{"hidden_size": 320, "vocab_size": 8192, "hidden_act": "tanh_gelu", "qk_norm": true, "tie_word_embeddings": false, "parallel_block": true, "init": "normal", "init_std_down": 0.0, "optimizer": "muon_variant", "lr_mult_qkv": 0.5, "lr_mult_down": 1.5, "warmup_steps": 25, "decay_fraction": 0.601, "doc_mask": true, "train_tokens": 398800000}
MLP neurons of a small language model. Each row is named by its layer, matrix (up: input weights) and neuron, and shows model dimensions 64-159. Each number is 128 + 32 x the weight over its row's rms, rounded and kept within 0 to 255. Numbers have three digits each.
A block is one neuron, or neurons of one layer that tend to fire together. Before each block is what it responds to, as a language model described it from the Wikipedia text at the highest values.

Romanized Japanese syllables. Mid-word syllable pieces in romanized Japanese names and terms (Aoyagi, Mikazuki, Oki-dōrō), plus some other foreign names and section-heading tokens like "=" or "History".
L8.up11:146078088122148151128158166081141158127136150167187146127155132130108117180134168146179148131094151159106140138199105137157196167087141128138136176187134118107174163145132187167121189161132107071157116106148081130076062111143156100127135136162133137153083105128147147115133108153142107125
L8.up107:140069090082157112099070132155140139153152155075138160117190126103135141074135182137118115179115178136129136151100101164109151192109136132100149140147114164066111159176107122107118142137151137163085125146081169137100050068131078134148112147130138156132092151073138108174168136114136067102
L8.up432:117105174145131110109201194162093083112169104178143127159108136114092109128145091155099210144102172125094120097127118165135142128169093189173110105047128073108139168204126107158175132110109194147130127116145118146171127125143153017104102140099112135117099125177186151065176134148115123143
L8.up492:114120177118136143135028095142129156201208125102126119152159182149083113097146138102191151118157098145116136108123153123061166117128139114134103112204146080116161166149105183121153149097145128115115118074087079143135115134113165117113136188126111123071124135106178109142122153108094102159
L8.up732:178146142202140144127140145112106174152159130111129152127188224159106074136132157081153163143183124132137149086120113104129197154083151098087137167153098159131091147120128054145114149145102107071131181112106127175116126074141140113157129181114147145123110122130152069207116147086089058112
L8.up950:145131066081149133130127127159107143098167122098169073100120097118169125176110107120179146149095137120162118123133132075123156101093102054147103187084134153175140142133110166143102152152089101085155095105118155188143147084124139064175160094117125080167092104093188080107116129161143124134
L8.up973:129112124082175128092090075121136142118110100109125155114122177130131088072193163121137126070143140119198193157153154124146110101118175185060144099096089109101128128194128091146070184108098100097128140109114100118152089122159063113115102136141083095090091168118150151166092143085121074170
L8.up1010:109120137072153130131069164144089111113126121093139169131127102103117112171155099098149115165095128164150111126208130116163154127167140171113159215152100104090149164192056183115158111092111172134116109107144128099130078141122157134162127170156147096093080138108052114127161067172106123109

List-joining conjunctions. Mostly "and" (also "but", "or", "to") after a comma or closing parenthesis joining list items or clauses, as in "45 to 64, and"; also "|" separators between values in climate tables.
L7.up1123:146127076053106153099105122097100101109172158155172093128138078063136106159167073059175124162146081085141186135131113112212135150138145101114161135156143107144114112122094062162130102135096112144187154130134156169094179120124107201101099135137148095146144098093133116087142147098148144132

Event and period nouns. Final tokens of nouns naming an event, occasion or stretch of time, often before of or in, such as breakup, first round, six months, discovery.
L8.up8:144109124159109114130102088128130127104088149160140100136112144144123173158056165162128101104156081146144111101118140077187123133144182146109131060102084153116083154180112149135074114098162053157074127132162108144103135096133073089109154099161114126153143140177172147179164111052110147100
L8.up418:142076189185157061178090144157150104130161098145147104148143183145112152110147113152159068097101110143141109168162096107173145092106145128126129105107165151212062153210114152124117115159096132163143080084138091153128171091133100136171146112126170178113150112194167143121220171141150113090
L8.up465:145182160134091112174126155116125163102145117149127109162115130169100158070150104120114129150166087123114127112075145150144098105127171175142117128136188126161117187148131137151081129141155123169133097128108128149057148139070129134153112095153097139108113145098148084144159150145137154120
L8.up581:106157141238164144136144109156080187120137151147170114165111195117137120127129143062092127125129143138147132122166110156101172155140148138115107171097088102113141136153148101125159129086138147145118189112165117182117180034131121157138172200118132127169130138199177068118122152149184076131
L8.up848:121152138197138196125139162174131110136125180079133104144109137147145133114082126128148052077144133151095156104149122093146166097138113168129102143146157124049119110154144118137097167104127143185097165110172082164163159148137118163154168108066114124117134157114207160142184157173128080100
L8.up866:133106116150055196161048148119140173141174106147121129128131162129069161159173095089139060094187154084139128117119143086147167111188093129166069135134092135154092095191079089152102183087148130121154101155203110175166144074160137171080065154074142106113149140166142165110169206139144120166
L8.up1019:129139154182099097159153137148146110116158115153129100157076129144125109106104175110084134159084086109087107066174140070087145125141111109094109146127106087194126111135155141178090091212134136130113157110171129143127162081094157110121151121152142122111113174156162133158165117108139133111
L8.up1021:112130131160134127112091061143076093130165176126100140180086096158062103135158137126116153142079165085120094154077149116118196155082142172095141142175116131126117227126132103152114155123163067127122154140145108194159144140091094118134106131183161188166091083131166130167154135080085135113

Asian place-name pieces. Word pieces inside Asian, mostly Indian and Chinese, place and personal names, such as Tamil Na-du, Uttar Pradesh, People's Republic of China, Hin-di.
L7.up335:115100144084166142071084163139097081145177133064160116141130098121163110069186187135112121166129167141126099106178116117127154200128140134154077118141110102097141082128149115113126174172145125149129118157098109109055096128127157078156115163119114065135181095128110134191163160142090130157

Prepositional-phrase noun completions. Last token finishing the noun or year inside a prepositional phrase, e.g. final year digits after "in 199", "1970s", "guise", "twenties".
L7.up679:141096172158188139114115156099067125145130119157134181130126170107116151119086137127080085108126183058168110061146161128118125126110109151118077157133125100069071105142136161107176201174155082135138152112202066142145139153120150061068131133165108151095136114082154100130124122105157119111

Mid-word subword fragments. Short pieces inside words split into several tokens, often a lone r or y, as in Byrne, squirrel, remedy, consecrator.
L7.up303:193118108076147137109093084132112124097148158101041185213144151110081121182068155106105141187123074119110135110101125138112057126139185118177168108103144153137135187108079178172085121158144141086129079151120126147144107188139135151105172081097123109183161151111098101076123109100154132124

Mid-name word pieces. Early word-piece fragments inside proper names of people and places, right after the first letter or piece, e.g. B-our-nemouth, Mr-s., Al--Arabi.
L8.up153:098116109125068141120124107198131073081160140093121155121139118134169131093194064106096114153174128134108108161079150146107102109098113151086131133102174159129095110152093095166094053141152094158082114154155126093153132153206138109122151059123119141127127103204161174193119100085187128132
L8.up422:180126138159144187084103169117166128145124087191098129145036107132159141111112149152109116156067132088088071094137181103145085099131182128137126120145148172130074104085146110114076072075080138088116157149151124132143098192141131113103124059153102133163160196141217144134115141107170134148
L8.up446:098127122150117131118126085121143084141094160116144161104160093087098132108136118146102059188183119146143116164166103053121130196105138100139143143116137122170124143171158137078146112119150157117171164138124179080083175148127083084121154110093117136157138102107130132111174121129129081120
L8.up476:155148137145095080116148136122121089166133114131115183137085125106188136172109091091101098186143100123102139178092155165124129158153124164093102147114128165128187140114103161120148097103160132099136130106091083102078124135125143079115080093121195121128116176106148167183171170166098135088
L8.up638:153121072149136096139147126146052117089140116132111139116155135082131184095146138181090121077151123130078178097113131166205113160126092106103080103065116082149144164171064158137153118109115222085148169175189163110119150154161171149118135114153164125092134118170101100147132124148058095088
L8.up705:172095143083080118148094123132123080125119135135189145162186098133136045148131138052103100122158109023164071138114151107147135140103129068119115104100065127139145117173163114075154217100146136140096112076144131103116132123095148170143142125159099133156122148084113117102123085130140177127
L8.up968:127144097113099076073152090190103112110107127116136208167115115149182174126066112108082165082119075092109134131102186113142106127131136146135131128085188108097147159150118126096087120067140219142081137135108086118111121122137123199098150138050131164166151126156122080122097173141122052119
L8.up1216:115143105155124122113119107148056120144166194090117084102133111114099205088058161082117170079087053112106125088115197102143111107143124139171122154114121125188164119131122139126144109139134155125125204159114155172167177160178140130129152084119146207128137164142121075184198136162141111158

Mid-word subword fragments. Short word-piece tokens in the middle of a word split into several pieces, often after a short fragment like e, de, Te, as in ble-ed-ing, pe-op-le, Ste-el, de-cor-ated.
L5.up49:137174146143074210147154089116102138077147157084102068139114096099085037129122114108161144148115139131158108058079143107159123140142155148188072079118128097137136122098091040096183159180155123101105059138101169113139165170152123140104119151151126145164127078051141135163179134121097155151
L5.up551:104152128136085085160127102094114145164196134133092105119156132094162096193082100119169060130157118131152147082173145133094146119162158091125088086107122123098134135083123103142173112166110124145137158079129178051066120084116147159097088123138137067142126137123124131107116131104125175147
L5.up673:084103090120145155172204085118203196116147133133145120152167190097118107172139165146109114131172159143124158082130113062202115143076073137098107168145145082119179162188174085176132117143126094119119166180108172156187154170128150107154113118148112142142180058147176100187120108113146153118
L5.up732:107180131115098161121151131128159133123134170166130190125140164166125105139165109087101103165159154151106105096096117138106109063161141166079142152093103117084106109103140097153085108158192113173098171170065115075104138197150138218159163133115126119097106147083212127039163114125108138139
L5.up857:176130119169171132098107131127141145135157071122136146123125094144093145107138146109122117199140165150151131104097109152150110116128159133159099155100099129163153171143090068066055143131065109115167124133125108119133113122100113171160123142140139156144113125145097181176139109137147164112
L5.up982:108110166153081152104106097142107131131190116146204112127114148125135087165141042139172123144118095081114191055123085101169141092160109111133162136108100169154153175136062083100213105182111152127113117107114133119146134135184117126086100125116124168168100088089176174120101094112060142131
L5.up1190:119161139108102171137131128091141135114175171152068106168118150135113108173189110095194096173080160074171119095139219104096110133088152107163156156078107089107111195062108130131127091156066120116136120191112099085160100129102121095141123167105122102161126109092128135113091098169115124089
L5.up1227:141140143096145159127116082090101104122145141083122123147086117077133122158148069131187130146140105093140083127168147116155130095109139077162123123140108088118153116145194161141158166118105134096124128141134081104143107166064097096142091177128102147118094147106130085115151059076084136199

Mid-word subword fragments. Short middle pieces of oddly split words, often names or foreign words, right after a first fragment, such as Kirkpa-t-rick, p-ap-acy, Vellopo-ul-ou, verand-ah.
L8.up101:131134210140177164098177113089144108085176165101163154136136095191119082077140067146131147186048085131092115100152137125125152115171101141195096144147132137177082139139104114091122133174138129127112150160078074153153099122131125109124172184170094126122144099140150062107169099088128150110
L8.up177:119164054156152174117188168095109100114137150175138189144147109107113165139154127160083101161150117110100115093163121132176185147081119090119148169142117093122183207150120088117132121117098145132138113135082120113174103117149117125107169125129178140178092150159122149102191122156105096123
L8.up256:104148112064142147117175173126164136140115142110155079177151072150107143158091107139152138141129103097121062129117119079113139165115094165131141118103141108179124135111136087165109103077143121101150162152129203111187137059094135107153128153108166166137194121114167166142137078088157092115
L8.up366:141187146188167121142167147112133136122148078109100182150108118119093186156052111160124125167098117110107121107133118137235161118121107123074114125174114136143153093150089169145089098117147133172136077143140124082101176117171137110222095106199122152107124148104146068176170126059117151164
L8.up535:109101196095133094100127147106082047148240159126191093136157104086158124156112157127107149126162095105095091053171111102124164201136115100195121105157120119104119064122126104040117059159116126142073121111102139137144097130083072119108161121156162100157132119146152119058149113122097116135
L8.up1065:144189115106161113110172201089109112103138124157119123173149138172110134120101173120111150149126133091157091138169125116176120168149124124095140096091115126112108082197122152147111106103073129115135158131115102040120074095106117088159171183235159111151107168111137112156208115161165097152
L8.up1124:102136120113130102148161076081158083119201079102162127164175053162118162158149094155111130130135092092087114104159098148149104214144123150098058119137098105100104074185173142073074093102125070101184112151141122124249110164133126064098107113148129137121123147142155116127177129099124165111
L8.up1157:142152186125102105136133034059128095166204127156210215184115108080142104102120128135129159185145212115115082117192091043152125170107125177116120121124110088132142080178136154125129089124135137081153100135117126079126118070105086194131096112131136196122112096141138190083147106196187109133

Mid-word subword fragments. Short subword pieces inside longer split words, mostly vowel-letter fragments (Starki-e, Preca-u-tionary, Sho-ul-der) across mixed text, plus some closing parentheses and table pipes.
L7.up111:110148194155101115119154111166128102105165145143104188201113141118048125182181144131101167101125139125091115140160099151150126123110117096126119086114161123151140129109154140123111161111083104073128058136176108115146134079085146145171087152053140115104144179148217141094189081202145096154

Inner pieces of names. Word-piece tokens in the middle or at the end of proper names, mostly given names, often in lists and tables, such as Bertra-nd, Javi-er, O-leg, Ma-v-rogheni.
L5.up18:145134082097150105115141109138152116206099057135190164131160161080152116083135105138143172138119173111124150132107136202088140126133139193103091131068164063137115172144109123096169134137107149138101127093132166109156126157080132109189121186104157150166136113095085056066097183153117112089
L5.up106:124109135166122169117177102145151116108145153131162154124107109155140105102170169142122123090145164131145061130165136103165133156155153118138140155115098114164148121077176102090159088109157083170093120098108166118146100176237143158135164179180131105140159196101071130116102140141087075128
L5.up333:182173139113137133089178101079151098108126086106187145128194132187103138119114099130151121123092133134192104193154132086136102159084169113142119100146125119181130156100111130108200149142109182096115163149196184144146124081167103154132104128071121120118097145113101179131128141129113065119
L5.up353:072133133139063168075127114175128132140110121124195150139147110121157141116124117145127182128093157098163103096129147065107143161067143123186138104147133137143103158122115126122069122154173090172086125124148132188140108122064088117103145162137103137109094105155194140153171137113129143169
L5.up449:142136111098138126047098123157099085139131066132117111156141130138169129155140112088092146164109132113098132156160103135141175150096136037112090115108127165062151159156137057113147121161084128183064102117172119170111174118154114119135176088099138074159133167127122097147093192161145166152
L5.up566:114149121096143079072144103127113143150090114106144229117145150192103146144100113112173139091142096154159131169132151128081115101131191114092120161110130133170078133071107117123118167133148155138132188124121153151127086135124187144114098094077140155172097188087125114142139138133137122127
L5.up652:107161063071142135124180107142076130153075103142172141154160163085136105066150104154162135104130067140124112160124187166137158180148164018143121123081133155157142101175081172140141119115122105119114106058133149145164102182118176106132154159143138155207146082109167143063167143108139081127
L5.up1056:101084087166125112136154106146119129185141030183156190086147124135123107066113143107150087122173127137191138146145139098130164129067160106131092118096087119076045129086108099131153136084099137141100103192071154137162082118139146138166158144121146120122131149154171099126082167126059100154

Connectives and discourse adverbs. Clause- and sentence-linking words, mainly "and" joining a second predicate, plus the last piece of sentence adverbs (subsequently, eventually, nevertheless) and "then"/"later".
L8.up375:097136197090120169135146151149071099131116113115173140060107096150142093135153081075245118117075068146131146130171127151092158148147122112128104156126146180108160153133088135200099125151120193112136160127145093103098126128150076173166078084105130153126099132095156161159161165103116111165
L8.up406:185148173151192096171132173163103119107178109094155111125160152135109129092073103145086137089129125153121088098108169111083091125150082143141076123107169086164148097133116125120084083134164128079116095147084129175148118141117082195116157130115151121133157143097170201171144134114076153158
L8.up471:118205100112120148142139123098119167162127105146146125109173091131151102100122083124155096126082137115127156137134153161112105152140155155114138120107140107109165074143097104133122110133116119129111115098081077116104062072101139085125114107153129101140127162148130135128135156092149129133
L8.up747:163115147129125139092107128140086151134140163145096185085130166133092125136118117219152172127136124110166119105133126160107108134110193203125171153122149089132143160154127094133146088157125168111135169131093087194173073139137132143155125104117197159096128133100144118143154170133108055087
L8.up808:113107154138118141158170151138138092129229100221164093170143115066128111078114061115146122152108138108088134122144107147102066152122134179147086076129143156120147074147159140193150143185121131150126111095153097159108092116113181155081127095144136102079125159143142140126127162078129106132
L8.up999:131143077130152102157104156146083167075139121109182142137190123150067090109136158128164099115063078130148138113081112158145148157108110189102142188130131041162061135153151151139082151132142112095153150122104121206133100038135126136153173112143143156138099093124085093135124138134163108179
L8.up1009:131106088131147130138115155102130117092174152106126102109106132115105159081074110145141153146096145158147092089096090143150134131165161121154100117192120113173117141149172141111149170095125220099150160173160095153152137080112170194169159132157171119132087113073177142110145146221165147133
L8.up1175:057118185086118145103168179139112137107100181164134156174110142149144142122137117147155150147119089125124146129139162133138100143149151138106082114137139099145184065155138073188087085139119115151166160145181117110068127114089156157133103076126115167165111171134189132136114137144101076117

Mid-word subword fragments. Short fragments inside a split word, mostly in foreign proper names, such as Eh-ren-fels, Seba-st-ian, Be-tten-court, plus some English words like medic-ations.
L8.up91:096187125128121129175211085072172120105121129156192138135082110113145086105106106117124149156123080076132084095103114145077113122138192106156117075091102069127134142117054157179125162122200106167098151172148130165119127101107087119138156105110131145169097054109152150141156175121162118087
L8.up141:138185090109128154096158111150140125074086102171132104154105161140122119145152120089166119142065206110121090119113080126088093181141142091176149139136078095115107149109154139206087164152146113149106128172127106100113148100176126116095097070158114078125119148103138121153107167115179072144
L8.up302:100134097143118109193143154176117114113154118112229171126157138055124091082103105102081121139155153110118203154108151185101124143129136123118108139149087150147093146082101074125165132145133139124138088168135108183131154148149176135115090150103156118105106160134117119142093123075083075103
L8.up312:161190078177165124148160178190125114146128138102093124111135135096096179102111114132067212108103167162138115117094160093164128147194182100114180139101113154167063117175164152199141131111142172128116155141112115119089100098149165160192170122115123142137112152060139136150121211164146170167
L8.up448:198149102106175152103118089109088142176187109116170114137100150149131152139182105076112100180106082068127079143055136106140104100067099044188138076086120129127100137138149138091120156218091122065077116148159113074118162108125126098144091084120152084143122078140120141131152162112136160103
L8.up536:124202129171133113170175078081102170062054095135096144103114053152134158118128115113104091098132116159103112180145165146163134120128097109074073109106132094154094072166089163104122116087159107147073218167134160121067176100099150135117132095144134096111170131077161122173177132136175155135
L8.up969:112123138112079145118203146186132129139104152083098115147148145098163149122102178152130168102154177103119135178080151155130115111092084143081117172126074110150126079147166170156126183124076113150102142129119134101089163122155179178148095117136096154167148148104160115134086143100106101149
L8.up1139:169158122056035137107155148129137123129116118163153126134131115141141135142118079135157143150121137090096135134088139111135115126132177084102172134107101106099159119188134147137151142112144174067144143171139064112114152122146154112122090143159149125160130152126128117180116104086142136111

Clause-joining with/while. Connectives after a comma that add a second clause, mostly with and while, plus whereas, and, before, as in "…brick, with blue brick…".
L5.up48:145083161146069176123126145133084089099126127085111136108172101075138149111115046185101102121115161186108133140142077106078084116079153150144206115124135087144218084140128140138098172162123147140067154091134117113100118133127099115127143096123129168113130157136116145147180124125129156082
L5.up212:100148119060164119119183146114078134112135080161113185110112137125136125112119098199150123103104118193159089151083118188166106173144088113078112131071169139158154114121201122177107093130124139051140138131111126130165144125120115162180086121136121161092147117135087167120114101084118141112
L5.up684:106118171138068130109143093114180093129121075108137100108129145145103076129180114168071140087100098176126126132175100133177123104117145137082160123032131131167109125185106152139160112124105164064076120180139110160119180115138034112170158180075124094128182099120114153137100052095124143142
L5.up722:084116085092095149186126164190115124117133153086192083144190118107136114148110094141130114115164125165126125155108149095161124165151109090083086145128147149164139113129144092120140137109123102091104166086098132168111089154132093155173135125171156093108140155091121121064120083166057118111
L5.up845:161178096101123139106123188136159162133113121125155135131196131120154069100131160180140117064134160158142056087129129108155113114152147117149154100065110193106147150145139142124092111146136105131114154162104120117117197059171030096103099147091149140186130136128133194153142155093105084148
L5.up898:145082128084123084140172119081123134056126067079095147157097134080099115187184165164095167109126127171176158100133087149123129160117105134072180120177157116188189116121160077156114124155100158132089176155067126104164187193179175151119130091146133165071114193133112183102128169134134163097
L5.up914:063122156116194146201141199116095142213192135145091054119157162099115098099122155179123121192128119130161098115071123136145120102119148111141132163122109158128137165118156127112132113139155125154068104086060076136132151146112082076179123077125106128162135107142179160138106101117101142120
L5.up1171:108153099088139146114137129150113178079134170200090140131104184147130148127142109104119094150121152147093114091138101144129113083168083159078104161081137028077089107148149086182134143172105196069175167094086089055128164149189125176106095109061102151135086159114089150150074105081063132102

Middle initial period. The period after a capitalized initial inside a person's name, as in William H. Lough, Harry S. Truman, and G. T. Andrews; also other short abbreviations such as U.S., v., and Mr.
L5.up66:106045144167137156151137140129163111100058129167149156137109117207140175155164167106160077112122116118157159112134147113164110073128093102147132157132118088118132134027070167025104133124139067163176118102162146141089098077140166110074175140133147140142062115100127152155098155098118125116
L5.up541:182141121098106148119120119175178099126136112098137161088155119128139129098117130121149065106181097157158135064111138131126118131180110071096060118142112086122149074148147134133112152092124116151215121127209090140137099171125137112192134125061095138132119110168104094129051106191104109100
L5.up586:117095128100120151180135120149132111123105134108141160130157118126180166111088164089123196125130104176116099157131101076150114124136092168116123158054128115137140151089120130104121132135118162094147119121171069089143140128179209078110116150099118121117131155117165159176151129121086092111
L5.up693:146105131068217151075134134125140098095153099115121184139176114108198130184148105153116140073118108156135143134113157086160081095044103030144095112096159116147119117118129135073099109156123124119123171175177151089063140101112148075075149104071112143175116146086101114122060144122111062119
L5.up721:184118170163210127110154110176113162152165150115092107102140138101161165143114137111119150122120126121114080134163117117158132115140180102121122146073120136141140203087103129109072119131114126168118132096185122166141132136097167137155121102120115106076146124064160130060061119126181090161
L5.up776:141132167158145136123123117111165150134131082098126124125098096157161185070163079093109090111125082099078161178134197085104071112135136106147131140092154073179127126090099120073148132120149158147074156194099147105125158170185207085145120096143080141171069101178137080098108133168119128093
L5.up799:192105088088141073104113128171125131128115146084127141118120110162131186092167149091090125149079108162115089124142106073128173122144169089133110092102136120133073167096153171149138181174108134155137148177065063113150163150178147116153173134111119145153127174121106087145075155165147129123
L5.up858:125156119079139157079095088182112089127192127112144186127139067117101164117076096141150132137113116115145139099133137152117151104076098146106140077144053170123149206134058147136123101114118136142140105096126138148184144151147173112096136107142106142152123174069121169160142122085168160044

Abstract noun suffixes. Final suffix pieces that complete abstract nouns, often before "of", such as -ity, -tion, -ization in mortality, demolition, demobilization.
L5.up184:107099129124142114186141131094111155103101153098154157120114182120157112193157115145114111098174093043091141146109150100110107156120138082103149136113120138062132095146095182168098121095113089114166145106132163128082164113136072128151108154148091142105129113152124096134147161119113127134
L5.up259:144102136135105157173108156048101137132075100115149099147158110105160076164140092197117138097149114118164117159142075131078116116076157169099126176148175111143134196123118152116126116102156132197084118079114094116074087121115137155161098170143109124122102144075196134141159100122065172074
L5.up800:165141150185163159098148168106174163068151091135105084124107158150127098140149119176106091182122079171128134094165155138119124208116112113131132081150127087086071125098130167134089134113113125151039104134199121121156154158160148152110065106126137125128164118114183163175193143103126152113
L5.up811:179163128099079123129117096160092124136062128097090111115198152125202030129128113219133122169139129124120081165098116099129209148190120057162121112135141096138146098120115127124147150101195091132170138125152099148100115101131122122157113167099127123132137113149114130207128132010101137196
L5.up947:101142133150119162117138109079155131144172182039104094092175159098188150138150162178094149144172102125123146077080062126104121084120106208135125157124193121161112160165131159147097167144196102144155095124164141121187130121115160136121130045139141112196143137050063106113163201166120149190
L5.up1131:088092149091131135176168126127133118060095097109141058127118126156136098127164084125151071123006150121126136073104106167110124163172122055157159115147080161147102132139093133099157106120108060153116152138105106140069138171114101154098177117144178159185109129117115076168055127146145111138
L5.up1154:113080127175100142158099129096150151115096145114104082125136186137113119129134065121139118167137142079128067120106061137091143151094123170123138124090082068106114162158116165129092144136140098155070132185253139169114095113065152148180140093181133163134134126137155118133162086104074148137
L5.up1271:139052112147129152131104177133103139111148103158075116100197142190069143133141074137065098084127124103093145136127151184128176112145171135113141116123152107109118131131095180091136126137145127140153120120119113115074107160124126098140110138111107132070192139190104139159119100157072115166